MLP neurons of a small language model. Each row is named by its layer, matrix (gate and up: input weights) and neuron, and shows model dimensions 0-127. Each number is 50 + 10 x the weight over its row's rms, rounded and kept within 0 to 99. A neuron's up and down rows have the sign that makes its largest values positive.
After each neuron's rows, "fires in" lists the words (lower case) most often at its 100 highest values on Wikipedia text that the model never trained on. A number after a token or word is its count.

L4.gate217:55 39 60 49 56 52 19 47 57 49 47 47 64 38 40 29 35 46 29 70 32 48 56 33 57 52 49 62 38 64 44 53 39 46 50 43 53 40 42 47 65 58 53 64 45 34 47 45 61 45 44 57 52 51 56 49 57 33 57 43 70 51 50 54 53 41 53 56 49 52 43 50 42 51 48 55 53 57 51 45 65 63 56 53 43 62 62 66 75 53 35 52 60 42 67 43 45 56 49 50 51 52 59 54 54 45 42 37 49 49 69 47 42 55 60 38 54 59 35 51 49 55 46 59 62 62 60 44
L4.up217:50 58 63 48 52 54 51 44 46 39 59 52 77 48 56 30 54 62 46 65 55 51 65 24 55 56 32 30 57 48 64 50 55 67 42 41 36 49 50 35 54 50 56 63 55 60 60 40 55 38 46 49 47 61 46 62 39 65 59 65 44 49 61 63 51 29 44 56 46 36 32 53 58 51 43 53 45 60 50 52 46 59 62 45 62 30 43 45 60 34 55 57 49 49 55 42 39 44 61 54 38 53 38 64 53 48 50 31 31 64 66 32 48 43 52 64 36 54 37 39 58 54 38 47 39 40 49 46
fires in: "when" 35, "because" 13, "both" 11, "as" 11, "what" 11, "if" 7

L4.gate155:53 28 61 42 45 57 59 37 42 49 40 37 69 40 70 37 51 39 56 59 53 39 50 39 38 47 51 56 61 41 55 59 45 67 50 40 41 51 40 51 45 46 46 50 55 50 52 42 31 41 34 54 53 67 55 63 48 57 35 27 53 38 54 68 61 69 58 52 66 47 39 48 52 68 50 38 37 44 50 48 45 63 56 62 54 49 57 50 61 50 52 40 56 50 36 36 57 54 45 63 63 59 35 53 52 58 51 58 49 28 57 47 43 44 45 51 31 58 62 32 26 49 50 62 33 31 52 53
L4.up155:64 39 67 53 54 65 59 35 47 46 62 43 50 50 43 34 43 64 55 43 56 53 46 54 27 56 59 41 51 51 63 55 45 50 58 39 59 44 53 56 44 66 57 42 42 45 49 58 54 33 41 57 36 49 45 53 51 49 46 59 75 41 36 61 36 39 59 71 47 33 44 51 54 53 56 53 43 77 37 53 45 68 51 60 43 57 55 58 44 69 45 41 43 47 60 48 33 50 58 53 71 54 60 61 22 51 53 28 45 44 51 65 48 59 60 46 58 61 41 59 56 58 70 66 57 51 38 45
fires in: "one" 29, "two" 17, "three" 11, "six" 9, "four" 6

L2.gate81:73 53 71 60 49 57 45 38 64 50 22 34 61 58 42 48 57 54 54 64 56 42 53 36 57 52 45 51 58 55 48 53 38 58 49 79 45 50 67 49 51 35 74 52 60 44 56 52 47 63 49 41 64 46 67 33 38 59 50 54 60 65 39 45 61 35 54 36 42 51 52 46 42 45 30 35 50 49 63 48 39 33 48 54 48 45 39 61 57 70 48 33 57 50 43 50 60 45 47 43 46 28 41 61 52 37 55 42 51 54 51 34 49 41 39 50 55 57 34 34 54 45 51 35 48 42 43 47
L2.up81:66 28 38 59 40 58 49 47 63 51 44 36 53 41 36 42 54 61 42 65 69 49 51 54 48 35 54 33 44 48 58 70 35 60 54 47 49 59 44 46 57 52 46 44 43 62 57 65 58 51 64 44 59 47 52 49 35 48 39 57 64 30 48 51 42 51 63 49 47 65 51 39 50 48 27 45 54 52 58 58 42 66 44 45 36 64 47 71 44 42 42 31 56 53 63 55 59 32 48 56 40 34 41 49 51 36 43 37 39 60 30 34 49 51 39 37 44 51 42 40 40 51 52 43 59 50 64 68
fires in: "but" 55, "as" 44

L2.gate118:45 50 49 33 50 38 67 44 36 61 39 47 29 44 39 34 43 59 43 57 55 64 43 48 45 29 54 48 58 53 51 45 59 60 62 49 51 49 64 48 39 47 50 31 33 54 47 51 52 51 57 55 32 61 50 41 48 36 42 48 59 49 46 35 61 43 69 41 50 47 60 37 55 50 46 66 69 32 50 56 66 61 50 46 39 59 41 70 45 65 63 53 55 65 39 65 55 57 51 53 56 44 57 35 32 46 37 71 63 59 60 48 61 41 49 41 37 40 32 32 51 39 41 53 34 56 55 56
L2.up118:44 34 44 61 37 49 66 39 75 63 59 61 45 58 62 47 32 40 48 44 43 56 63 61 53 55 64 55 34 50 47 49 62 42 50 45 45 57 47 42 52 53 65 61 38 53 47 56 39 57 33 58 37 48 39 64 47 50 53 46 63 34 40 41 71 60 52 47 41 33 44 45 49 47 53 67 54 31 63 49 75 41 46 56 56 38 62 45 49 57 56 56 50 49 61 58 58 45 57 59 47 36 44 39 24 37 47 64 54 71 65 31 44 68 48 45 40 43 74 47 55 54 55 52 63 52 42 68
fires in: "a" 41, "no" 12, "standard" 5, "guard" 4, "impact" 4

L4.gate264:62 55 47 39 53 54 47 55 48 48 44 42 72 57 42 34 51 63 36 43 60 65 49 42 41 44 48 39 34 39 42 61 64 56 47 51 55 56 63 56 51 41 34 55 42 49 45 44 30 67 31 38 64 40 54 59 49 54 59 49 39 46 53 66 44 48 50 57 50 53 45 52 42 61 44 52 35 34 58 37 68 71 35 34 41 44 34 50 51 54 32 52 51 35 47 50 45 55 55 64 42 51 56 54 32 43 50 51 51 51 31 45 36 44 37 56 50 66 46 53 60 28 43 38 55 56 43 39
L4.up264:49 56 42 65 54 61 52 41 46 43 66 37 29 59 52 38 36 53 44 59 59 51 58 36 47 34 63 60 44 40 42 65 71 62 61 63 51 52 38 59 51 26 35 44 51 48 61 33 51 52 46 73 41 44 47 42 65 55 41 61 60 62 56 46 58 50 60 65 37 56 37 52 73 49 32 52 65 52 52 32 59 46 56 51 33 49 51 53 29 50 60 39 38 39 45 47 61 60 40 68 51 54 43 49 49 51 48 56 44 50 36 55 66 55 55 52 47 53 58 48 44 43 43 55 49 53 46 55
fires in: "as" 26, "average" 11, "manager" 8, "camp" 5, "headquarters" 5, "part" 4

L2.gate41:37 33 38 42 56 33 44 48 52 40 58 68 48 53 54 40 61 47 51 52 50 38 62 39 59 33 60 41 64 53 47 22 30 35 49 47 68 42 55 34 63 51 62 39 44 52 51 57 45 41 54 43 62 50 47 50 44 67 37 58 53 55 44 54 32 44 47 36 43 49 40 55 32 70 56 47 69 41 62 44 59 43 50 55 42 39 54 66 54 73 39 47 50 35 40 47 55 49 60 54 71 58 47 54 49 54 43 58 55 44 37 62 44 48 44 67 42 59 60 47 29 42 50 52 49 63 37 51
L2.up41:53 50 42 54 52 45 59 56 49 42 41 65 42 42 48 47 48 64 41 54 68 49 53 53 61 61 53 53 50 39 36 45 57 52 58 38 58 59 53 28 53 62 59 55 48 46 47 45 53 36 47 40 54 57 56 46 53 47 35 46 59 50 45 66 37 53 43 50 54 46 37 56 58 61 58 52 73 50 73 46 58 55 62 41 51 36 52 62 56 47 51 44 67 39 42 56 59 49 59 46 45 53 43 46 66 52 62 56 47 70 56 56 44 26 37 47 30 42 52 58 26 54 59 58 62 71 42 42
fires in: "as" 83

L2.gate63:49 63 59 51 35 68 51 32 54 44 45 65 43 62 54 41 50 66 44 50 47 47 37 56 50 43 36 63 44 32 35 44 39 45 63 56 49 72 53 46 51 66 68 60 49 43 51 73 47 48 50 58 53 61 46 46 67 60 55 36 60 54 40 53 52 55 40 57 60 59 48 48 54 35 51 64 46 59 50 42 40 74 43 29 56 53 68 59 45 49 68 54 43 48 48 69 55 35 49 38 39 56 53 40 52 45 38 44 46 43 50 47 69 49 40 30 64 44 52 63 45 35 56 69 52 65 53 45
L2.up63:48 51 47 31 52 39 46 50 52 55 35 39 54 50 62 62 45 55 35 51 40 51 43 43 58 63 52 46 44 41 46 45 59 32 63 74 66 59 33 53 52 42 59 53 46 39 46 59 58 35 59 55 45 54 47 53 73 61 39 44 42 55 41 57 70 30 46 36 51 55 57 52 54 41 47 56 52 44 51 48 49 43 56 48 40 43 65 45 59 43 46 63 64 60 33 59 66 64 69 37 40 50 39 59 61 37 53 58 60 49 42 41 52 46 47 44 40 39 56 48 61 52 44 45 33 21 60 23
fires in: "had" 38, "having" 10, "not" 10, "gave" 5, "received" 5

L2.gate168:51 46 73 57 46 54 63 33 37 62 48 50 55 28 47 46 39 69 68 45 39 55 49 56 57 52 62 61 48 57 46 44 58 51 55 62 43 44 55 70 52 41 67 38 42 41 53 49 43 59 48 38 42 57 43 48 59 67 35 50 50 71 48 42 36 47 48 48 27 51 59 45 43 54 54 53 62 51 55 27 52 32 41 59 25 41 48 68 55 63 36 46 56 41 54 33 61 41 56 44 66 65 62 42 38 43 49 62 63 65 50 46 50 69 52 59 52 56 34 55 47 60 56 55 54 45 45 66
L2.up168:53 46 50 54 58 50 50 51 50 58 53 39 38 34 41 40 43 47 53 52 69 32 45 41 67 51 69 55 45 49 58 69 28 40 41 59 62 59 53 45 54 60 44 49 34 63 59 46 65 54 33 32 61 51 66 63 62 58 38 54 59 70 47 42 64 56 58 60 58 56 57 53 41 71 46 47 47 61 47 57 48 65 48 51 52 40 50 58 66 57 40 70 58 44 50 32 48 55 68 53 72 60 55 38 51 32 51 42 52 28 53 62 51 37 45 51 64 38 21 66 43 46 68 53 46 47 54 59
fires in: "candidate" 17, "well" 13, "this" 12, "term" 10, "termination" 4

L2.gate84:60 52 52 56 49 45 63 23 47 52 54 56 54 65 44 72 55 64 52 43 52 44 66 46 59 58 46 66 63 56 27 30 36 54 53 43 58 62 48 50 53 41 59 59 53 40 43 51 56 34 58 68 56 50 53 59 49 30 59 54 58 54 58 41 36 56 55 62 44 53 45 51 65 51 62 53 58 69 61 72 44 64 42 57 39 47 43 46 59 49 56 58 30 38 46 56 48 60 55 60 46 61 44 58 66 49 58 60 31 65 44 54 46 38 45 61 53 58 40 45 40 51 43 46 31 66 63 52
L2.up84:60 51 74 68 67 48 40 56 45 61 63 43 66 31 54 50 60 46 48 70 62 43 52 45 48 51 62 52 56 57 40 38 45 48 39 49 49 51 53 51 31 39 45 47 61 35 51 38 47 59 53 44 42 52 53 42 50 41 62 29 58 51 46 51 40 55 46 52 63 36 50 51 54 57 61 37 49 59 64 39 51 56 42 61 45 57 56 52 63 44 52 54 30 38 43 65 61 59 59 43 45 57 57 61 68 50 68 32 37 63 67 47 66 51 46 57 45 41 72 49 63 39 32 53 40 28 51 45
fires in: "2005" 13, "2004" 13, "2003" 11, "2006" 9, "2001" 9, "2002" 7

L4.gate249:41 65 30 46 32 47 50 43 25 65 48 50 50 38 58 41 51 47 49 57 61 47 52 66 47 41 36 72 52 53 45 36 47 61 61 51 51 58 50 41 42 56 60 36 42 52 44 59 61 49 59 70 48 47 40 55 54 63 51 44 39 39 56 44 55 53 49 67 55 55 56 50 49 39 55 53 31 53 54 41 41 52 34 39 67 47 53 57 73 25 28 54 49 45 39 52 62 40 60 45 43 49 52 39 42 33 48 57 63 33 68 55 63 33 63 40 29 56 34 60 46 57 42 54 57 59 62 64
L4.up249:39 64 52 51 48 68 61 60 43 41 62 51 54 59 47 59 49 58 48 51 30 62 64 65 53 31 64 58 61 43 50 53 46 59 49 60 44 48 33 45 57 63 67 50 55 61 64 75 35 56 56 40 54 52 60 47 64 50 47 53 48 39 62 49 53 36 61 35 27 54 45 57 50 41 46 50 52 38 55 68 56 29 60 45 62 43 45 57 61 39 54 62 40 44 30 38 55 54 54 48 65 42 61 37 44 59 51 61 46 41 37 59 56 34 55 48 30 49 47 44 46 42 45 43 38 64 64 52
fires in: "not" 72, "noted" 11

L2.gate230:70 51 74 45 46 49 47 49 57 49 61 53 66 53 33 53 42 73 69 41 29 59 54 48 44 55 37 68 53 40 38 40 43 35 58 52 56 50 55 71 51 65 49 48 68 58 58 52 75 55 44 43 33 56 54 47 54 47 52 46 42 44 25 32 60 54 42 64 48 54 39 41 42 45 27 29 37 55 40 53 56 57 43 46 47 59 44 51 51 41 60 44 44 40 67 56 43 48 46 54 65 44 63 46 44 51 36 39 40 58 43 40 49 51 39 42 50 50 32 52 39 46 40 43 55 45 42 39
L2.up230:55 46 63 59 38 69 61 55 59 50 48 48 51 51 40 51 43 49 56 32 50 57 46 67 45 54 27 62 71 56 58 59 33 32 47 63 24 49 45 59 62 46 59 56 51 54 67 83 61 65 47 66 42 46 39 46 72 51 58 58 44 52 46 60 52 46 52 60 56 50 44 57 54 52 50 38 50 37 70 41 57 65 45 55 34 55 63 41 66 41 40 54 30 46 55 45 44 43 49 61 47 48 53 35 42 51 61 54 46 46 67 39 33 46 33 53 57 62 50 47 52 42 56 45 26 52 58 37
fires in: "0" 52, "ger" 9, "away" 7, "gk" 5, "runway" 4

L4.gate282:65 47 27 32 34 29 67 42 55 51 62 48 68 49 49 60 44 38 42 55 34 48 30 45 53 56 58 43 54 52 50 56 49 41 60 65 60 32 46 58 54 50 26 44 53 49 43 45 63 70 66 57 55 70 53 37 61 69 57 48 54 51 26 55 47 44 40 69 40 57 38 50 55 57 66 58 50 44 60 48 52 49 36 40 64 54 47 43 49 45 41 53 62 52 45 36 54 42 38 47 49 38 51 55 56 33 56 58 54 56 56 46 50 37 68 51 44 33 51 36 36 55 50 51 51 52 27 54
L4.up282:56 60 45 52 57 53 59 62 49 64 61 77 48 46 24 60 36 50 48 51 47 64 53 57 44 34 37 50 40 50 41 25 67 49 46 45 46 66 64 46 42 41 47 58 58 47 53 59 39 51 52 50 44 55 44 35 46 61 55 57 40 55 61 55 52 49 51 54 49 70 55 59 47 50 50 57 48 51 51 27 37 60 37 32 64 74 19 37 55 59 48 54 39 34 57 56 45 48 36 52 60 50 55 36 46 53 59 49 54 44 40 44 50 30 57 33 38 55 45 51 57 33 46 47 51 38 41 40
fires in: "0" 99

L4.gate86:58 46 58 45 46 65 48 50 48 44 58 47 39 33 38 52 28 69 54 61 58 51 49 40 48 51 79 50 55 57 41 38 32 48 47 61 30 41 43 52 57 61 55 35 53 45 52 59 42 44 39 54 41 58 30 64 43 54 67 48 60 76 50 42 58 49 27 55 55 50 56 47 46 43 61 47 38 23 46 55 51 31 54 48 45 61 50 31 47 52 36 44 40 36 53 43 53 48 47 46 46 60 43 52 62 48 47 60 59 46 58 45 57 57 29 29 49 45 53 61 33 44 36 57 57 54 41 75
L4.up86:42 45 35 55 52 47 52 57 44 58 48 58 43 33 38 42 36 72 32 48 45 62 63 57 48 51 55 63 55 50 47 43 56 55 57 73 46 36 75 58 45 45 55 36 41 42 63 43 43 49 53 48 43 52 44 45 53 47 39 55 36 69 57 48 44 50 61 57 48 69 62 38 46 44 58 45 28 55 72 38 43 49 67 56 52 48 62 47 41 51 60 49 45 44 62 34 46 63 61 48 41 71 43 47 49 31 52 80 51 53 59 53 36 53 47 24 49 53 61 42 50 52 30 57 68 48 43 62
fires in: "there" 24, "candidate" 8, "ireland" 6, "already" 6, "party" 6, "conservative" 5

L4.gate251:55 52 39 55 59 44 67 53 49 63 38 42 32 65 43 70 69 34 57 40 48 57 43 57 59 42 57 61 49 62 45 54 57 63 60 47 25 55 62 43 73 35 64 45 44 56 45 58 47 45 50 24 51 48 49 58 40 53 45 39 67 37 58 55 50 39 60 41 41 63 44 55 49 57 76 39 61 51 57 77 56 61 32 54 56 34 50 66 60 59 53 51 60 50 59 38 68 57 38 49 51 48 73 69 64 54 46 46 46 38 42 55 47 53 44 45 44 47 33 49 45 61 49 54 63 54 51 64
L4.up251:46 54 55 56 45 55 72 58 53 63 47 48 57 53 38 62 40 49 64 56 64 59 41 47 67 41 55 60 39 59 58 59 67 43 53 55 42 64 46 42 54 50 58 41 40 52 46 55 44 63 38 32 62 52 52 64 54 56 56 48 52 33 35 65 62 52 54 42 40 40 53 38 49 53 61 45 57 51 60 59 67 54 57 56 41 51 35 50 36 54 32 66 58 37 63 68 74 52 52 54 32 39 44 64 68 53 52 65 51 39 36 54 49 52 25 41 53 45 46 33 57 53 53 39 54 49 57 51
fires in: "an" 73, "another" 7

L4.gate210:44 54 54 49 50 33 46 40 44 36 35 46 55 51 56 33 37 36 41 53 47 40 38 41 45 58 42 58 43 36 60 45 44 53 52 52 67 31 47 54 68 42 56 53 52 53 62 59 61 57 34 46 55 74 47 56 66 68 56 36 56 45 45 51 42 57 42 57 43 61 37 38 47 35 53 58 45 52 69 62 56 58 58 44 59 72 45 56 54 44 48 54 35 60 46 41 41 43 47 57 44 36 30 59 54 55 60 47 48 58 54 26 45 69 60 53 55 54 47 51 42 44 44 69 70 29 36 47
L4.up210:50 61 39 47 49 32 51 40 38 35 34 44 55 58 45 52 40 42 48 56 37 63 57 32 51 51 50 60 41 61 31 32 50 58 60 38 54 60 53 72 61 46 60 54 50 44 59 57 38 50 39 46 39 57 58 58 71 47 45 57 74 46 46 34 56 55 45 55 23 51 55 45 39 37 48 67 49 56 60 47 47 64 37 47 64 55 49 50 50 45 34 62 53 48 52 41 39 49 51 65 36 31 47 68 63 39 46 38 59 59 64 64 65 51 74 62 51 55 54 43 49 50 50 67 53 37 40 58
fires in: "had" 43, "have" 14, "having" 10, "some" 9

L4.gate294:50 50 58 32 74 49 54 66 57 58 54 46 48 51 42 66 33 63 51 39 50 59 48 56 61 46 43 48 45 48 55 47 56 44 69 61 52 39 48 57 75 51 79 53 53 52 41 45 50 68 47 60 42 59 42 44 31 50 32 49 56 51 50 66 55 58 43 52 39 56 57 70 51 50 53 45 54 60 65 45 60 39 54 50 49 53 64 49 47 48 55 67 52 60 49 38 23 48 41 34 43 32 51 50 49 36 49 50 50 52 41 65 63 44 53 54 50 55 45 55 41 32 56 39 71 58 39 57
L4.up294:38 47 47 44 47 44 57 59 44 47 48 42 46 49 61 65 56 51 50 38 43 46 64 38 37 40 52 65 46 54 53 56 47 47 63 41 51 40 49 47 43 53 73 57 49 40 44 54 36 35 45 52 38 40 51 68 47 36 48 61 60 50 38 65 54 55 49 33 55 54 43 50 58 34 34 59 56 55 60 40 39 57 38 40 40 79 78 71 50 57 51 66 51 54 57 49 40 57 48 52 56 45 53 41 58 63 41 51 63 53 38 40 50 44 57 40 56 61 21 62 31 57 56 64 66 45 63 63
fires in: "from" 13, "few" 13, "his" 8, "with" 7, "personnel" 6, "whose" 6

L4.gate147:54 66 54 53 62 66 56 64 60 52 40 51 49 53 63 54 58 62 53 53 57 58 63 24 51 41 41 50 23 39 45 69 39 65 37 50 52 54 44 48 63 33 50 65 48 61 66 45 54 69 43 39 46 36 55 62 42 53 37 31 58 48 54 29 57 60 39 37 39 42 37 57 45 53 67 59 57 49 51 44 50 47 65 51 57 50 43 48 39 45 50 47 63 51 41 39 60 46 45 57 44 46 53 58 50 56 51 46 47 56 45 46 40 57 53 60 49 45 51 51 52 69 63 49 36 46 51 36
L4.up147:52 67 73 47 58 32 58 63 42 34 49 55 42 46 53 42 50 42 41 54 42 44 50 55 58 52 35 40 32 56 57 52 76 48 53 51 50 44 53 38 52 34 50 52 45 64 65 55 41 49 48 39 63 44 51 61 46 59 42 53 51 29 44 62 51 47 33 31 46 63 52 57 36 46 48 53 67 66 55 49 45 36 59 59 36 38 42 49 56 63 37 19 13 41 34 40 48 55 66 57 39 50 55 57 60 46 43 45 41 40 69 53 67 57 38 57 62 58 40 42 40 60 58 45 50 47 61 49
fires in: "an" 50, "assumed" 8, "associated" 7, "assistant" 5, "another" 5

L2.gate317:62 46 51 53 56 59 43 60 53 40 58 51 56 36 48 46 51 41 62 54 48 60 50 49 59 64 47 48 73 38 31 65 51 71 43 36 53 51 36 36 57 54 55 44 33 35 30 41 43 64 50 57 39 40 56 40 50 59 41 63 59 41 44 71 62 75 53 44 30 53 54 41 45 59 52 59 33 54 39 49 52 77 50 48 38 43 61 69 53 56 35 50 60 73 47 38 54 50 53 53 57 56 34 42 62 67 39 46 56 30 46 53 37 35 43 58 49 44 37 63 43 37 55 49 50 46 37 44
L2.up317:57 70 54 62 42 57 39 53 39 50 62 59 54 52 45 72 39 63 60 49 45 39 40 44 68 54 70 43 49 67 48 53 41 46 59 42 36 32 53 54 68 44 45 59 40 42 49 52 42 54 56 47 56 50 59 51 32 46 45 39 59 55 65 48 56 25 47 33 48 29 69 44 55 50 49 58 60 50 58 58 47 51 49 54 39 43 39 33 58 45 48 56 53 52 51 38 42 48 42 52 45 48 58 52 72 59 52 61 40 48 42 39 60 64 40 74 42 48 49 61 77 54 59 52 45 44 49 46
fires in: "as" 70, "such" 22, "including" 5

L4.gate32:57 51 42 50 48 30 51 47 54 63 60 47 57 59 78 37 49 35 48 46 45 48 40 43 55 69 41 51 44 55 32 68 47 65 58 52 39 50 51 62 48 42 43 53 55 37 67 57 41 32 47 44 35 36 59 39 64 32 47 51 38 41 53 41 50 60 32 69 39 37 43 37 47 68 55 56 43 40 56 57 56 59 46 42 42 49 59 52 66 44 39 59 37 46 53 28 48 42 47 66 42 38 41 60 54 61 47 47 59 56 44 41 53 47 71 62 39 40 48 53 50 61 54 44 46 66 47 59
L4.up32:37 61 52 51 43 44 40 58 66 47 51 56 59 59 66 33 36 42 46 58 56 50 44 64 65 62 32 52 52 53 53 55 78 48 41 58 64 36 34 65 62 36 46 51 69 51 63 54 49 42 37 36 57 51 58 42 57 33 61 50 56 51 57 36 33 47 40 54 34 45 45 59 50 64 62 63 49 34 49 50 47 51 52 38 63 51 64 30 53 63 63 47 48 48 30 43 50 38 51 46 33 44 41 57 42 51 49 63 55 57 52 64 64 44 60 51 58 44 52 54 49 40 58 60 51 59 51 49
fires in: "over" 35, "around" 12, "near" 11, "overall" 5, "born" 5, "nearby" 4

L2.gate136:47 48 38 35 56 60 52 44 39 53 42 29 46 63 37 46 64 49 57 58 36 49 68 44 50 36 53 43 61 32 55 58 51 63 53 37 52 56 58 65 54 60 54 56 48 45 48 60 46 51 40 55 63 48 30 32 71 46 60 41 47 37 50 46 50 56 42 44 44 42 65 48 51 64 61 45 32 30 71 42 40 55 50 36 43 49 61 57 45 39 37 51 74 48 49 36 49 47 73 60 51 49 35 62 38 58 48 41 56 56 45 46 53 74 50 46 32 57 33 60 51 56 47 42 59 43 38 61
L2.up136:64 62 45 53 58 44 66 60 42 51 39 45 55 49 34 48 57 45 66 68 46 61 73 58 53 49 70 49 48 65 38 52 62 56 61 45 48 42 29 52 60 36 41 58 35 42 42 45 49 47 51 61 50 52 47 54 61 31 46 47 60 57 42 47 75 60 35 51 34 42 55 43 50 60 48 43 48 42 66 40 49 55 49 55 40 58 55 39 44 62 37 48 64 47 72 30 42 47 58 60 55 78 45 48 54 51 56 48 68 56 38 41 55 52 47 43 57 55 59 43 41 40 56 46 67 57 42 58
fires in: "a" 56, "how" 8

L2.gate143:49 62 42 48 62 44 44 41 44 59 38 60 70 44 27 56 33 46 51 44 43 48 37 41 48 64 51 62 34 46 36 58 61 51 58 35 57 57 61 60 52 62 40 41 56 58 61 46 55 57 42 53 53 49 50 62 47 65 63 45 41 49 50 69 32 62 63 43 49 43 48 46 55 65 51 73 58 42 53 62 34 46 48 49 54 53 45 51 53 54 41 39 44 55 60 69 58 44 38 61 48 59 50 46 42 50 58 53 65 71 47 55 55 41 59 60 51 52 42 65 55 54 46 44 34 30 60 52
L2.up143:55 60 37 38 58 44 62 43 40 49 46 52 62 48 35 46 44 65 38 33 38 66 42 52 50 25 54 60 38 59 49 61 64 60 49 56 61 66 47 57 76 70 52 48 53 54 40 47 40 44 43 59 48 42 49 63 51 48 61 43 57 36 50 48 46 46 60 64 59 50 55 58 57 59 51 56 55 41 57 59 45 47 59 59 55 56 61 32 70 43 48 48 46 60 52 43 62 51 54 37 47 45 41 44 41 41 56 61 51 34 58 40 48 46 66 41 57 50 29 53 57 61 36 57 70 60 58 35
fires in: "6" 49, "english" 12, "5" 10, "long" 5

L4.gate3:51 69 51 48 31 55 56 52 61 61 54 63 44 50 41 54 51 59 53 57 54 52 58 53 50 67 64 50 37 83 37 22 60 59 64 62 61 39 26 49 58 40 47 36 61 53 54 47 59 59 53 62 32 54 57 69 43 58 49 66 71 71 54 55 52 38 37 54 54 62 35 39 41 47 54 42 40 51 52 47 46 56 48 54 47 47 58 43 49 50 57 54 42 44 52 54 49 53 49 41 40 56 50 42 59 60 50 40 60 44 48 35 40 54 42 60 56 39 54 38 36 50 51 41 53 49 42 41
L4.up3:51 51 63 56 37 59 44 34 44 48 59 60 38 68 38 49 48 49 40 48 55 39 69 41 63 53 65 50 37 63 51 48 50 56 43 42 83 39 35 46 61 51 52 50 52 42 46 27 40 47 35 45 29 66 46 58 48 49 36 56 59 51 68 63 50 43 47 57 50 54 38 48 54 57 41 40 47 46 71 59 50 61 49 55 59 49 46 55 45 54 44 56 50 43 42 44 52 58 79 57 47 39 48 42 64 57 47 47 67 55 49 32 45 65 73 33 48 52 54 27 48 47 54 58 41 52 61 68
fires in: "that" 99

L4.gate17:50 49 43 48 45 25 47 32 38 38 36 42 50 52 33 59 58 53 50 59 49 53 59 47 54 55 51 64 57 33 51 52 52 66 56 48 46 43 48 47 56 80 57 60 41 40 54 64 58 57 56 52 51 48 51 50 37 37 59 55 57 49 45 63 29 48 72 56 54 40 49 32 47 35 55 44 55 37 30 53 60 47 48 52 39 46 45 32 49 42 52 46 29 42 44 62 44 58 28 53 48 60 37 42 41 55 53 32 52 46 39 44 69 51 54 53 39 60 40 67 52 36 40 63 40 51 36 64
L4.up17:48 65 51 69 51 34 31 45 63 56 46 57 53 69 34 43 58 48 51 48 43 37 46 53 44 48 25 36 49 56 61 37 43 39 47 54 52 37 56 47 54 47 47 32 39 57 62 57 46 41 41 52 57 50 43 47 62 57 61 28 37 54 50 38 61 50 38 53 38 48 57 50 55 56 61 74 49 58 55 47 70 50 38 67 53 41 41 48 61 40 54 58 59 38 40 45 48 59 71 60 56 43 39 50 72 69 49 45 54 59 45 48 60 35 62 42 48 50 60 52 63 50 58 66 49 67 47 33
fires in: "most" 27, "more" 19, "very" 7, "much" 7, "stainless" 6, "less" 5

L4.gate44:54 52 39 33 35 43 39 44 56 44 59 60 52 47 56 57 54 56 46 38 46 48 57 38 55 41 44 63 43 32 52 62 56 46 59 69 50 53 50 30 68 49 41 27 56 45 55 57 60 45 39 42 51 64 48 38 36 59 51 54 42 53 50 62 51 67 55 51 45 43 34 76 41 56 50 34 58 69 47 52 38 54 48 29 64 41 38 38 62 46 45 41 49 36 34 50 54 48 39 71 50 50 49 70 45 57 65 38 48 59 32 48 74 53 64 53 46 50 51 67 60 49 42 51 52 41 59 45
L4.up44:62 39 55 47 56 54 57 38 54 49 55 39 57 49 74 48 40 47 49 67 57 56 43 42 45 35 67 64 57 40 41 42 62 36 50 23 48 54 60 45 57 61 48 61 59 55 46 48 61 62 43 40 48 50 41 48 49 39 58 36 37 54 38 50 62 44 66 55 47 50 41 56 45 55 67 49 68 65 34 39 31 46 62 56 26 52 45 35 55 44 55 37 57 56 39 38 49 73 26 49 60 48 54 36 40 45 59 59 47 47 35 44 45 44 42 40 48 54 29 49 49 63 56 66 50 43 35 40
fires in: "several" 17, "two" 17, "three" 14, "five" 7, "four" 6

L4.gate117:59 64 41 39 37 63 51 54 47 55 58 51 56 56 38 35 42 35 71 36 56 70 32 59 52 60 58 44 49 54 46 52 55 44 52 38 48 58 43 58 53 62 52 42 56 67 55 60 43 53 51 33 51 45 43 39 55 59 50 42 45 50 53 64 55 58 48 53 44 46 66 44 52 46 49 43 58 25 56 68 42 55 67 57 40 44 38 47 65 52 53 36 53 64 48 36 45 47 41 62 46 46 60 48 46 48 33 72 34 56 37 54 40 51 45 31 24 46 43 51 52 45 29 63 61 39 46 54
L4.up117:41 73 59 44 48 64 57 40 51 50 39 46 70 38 55 54 62 76 58 60 65 86 34 47 41 55 62 29 59 50 42 62 54 58 48 39 55 46 53 53 48 48 45 39 36 56 51 49 61 59 49 32 49 60 73 49 28 49 63 45 56 38 50 47 58 62 39 66 57 57 69 57 58 49 48 55 42 48 47 51 40 37 50 66 45 52 47 55 44 63 36 46 65 56 56 49 39 55 50 49 47 52 47 39 38 45 41 59 52 49 48 50 47 64 39 38 55 54 48 51 42 56 54 56 54 37 47 61
fires in: "united" 17, "russian" 16, "music" 8, "best" 7, "television" 7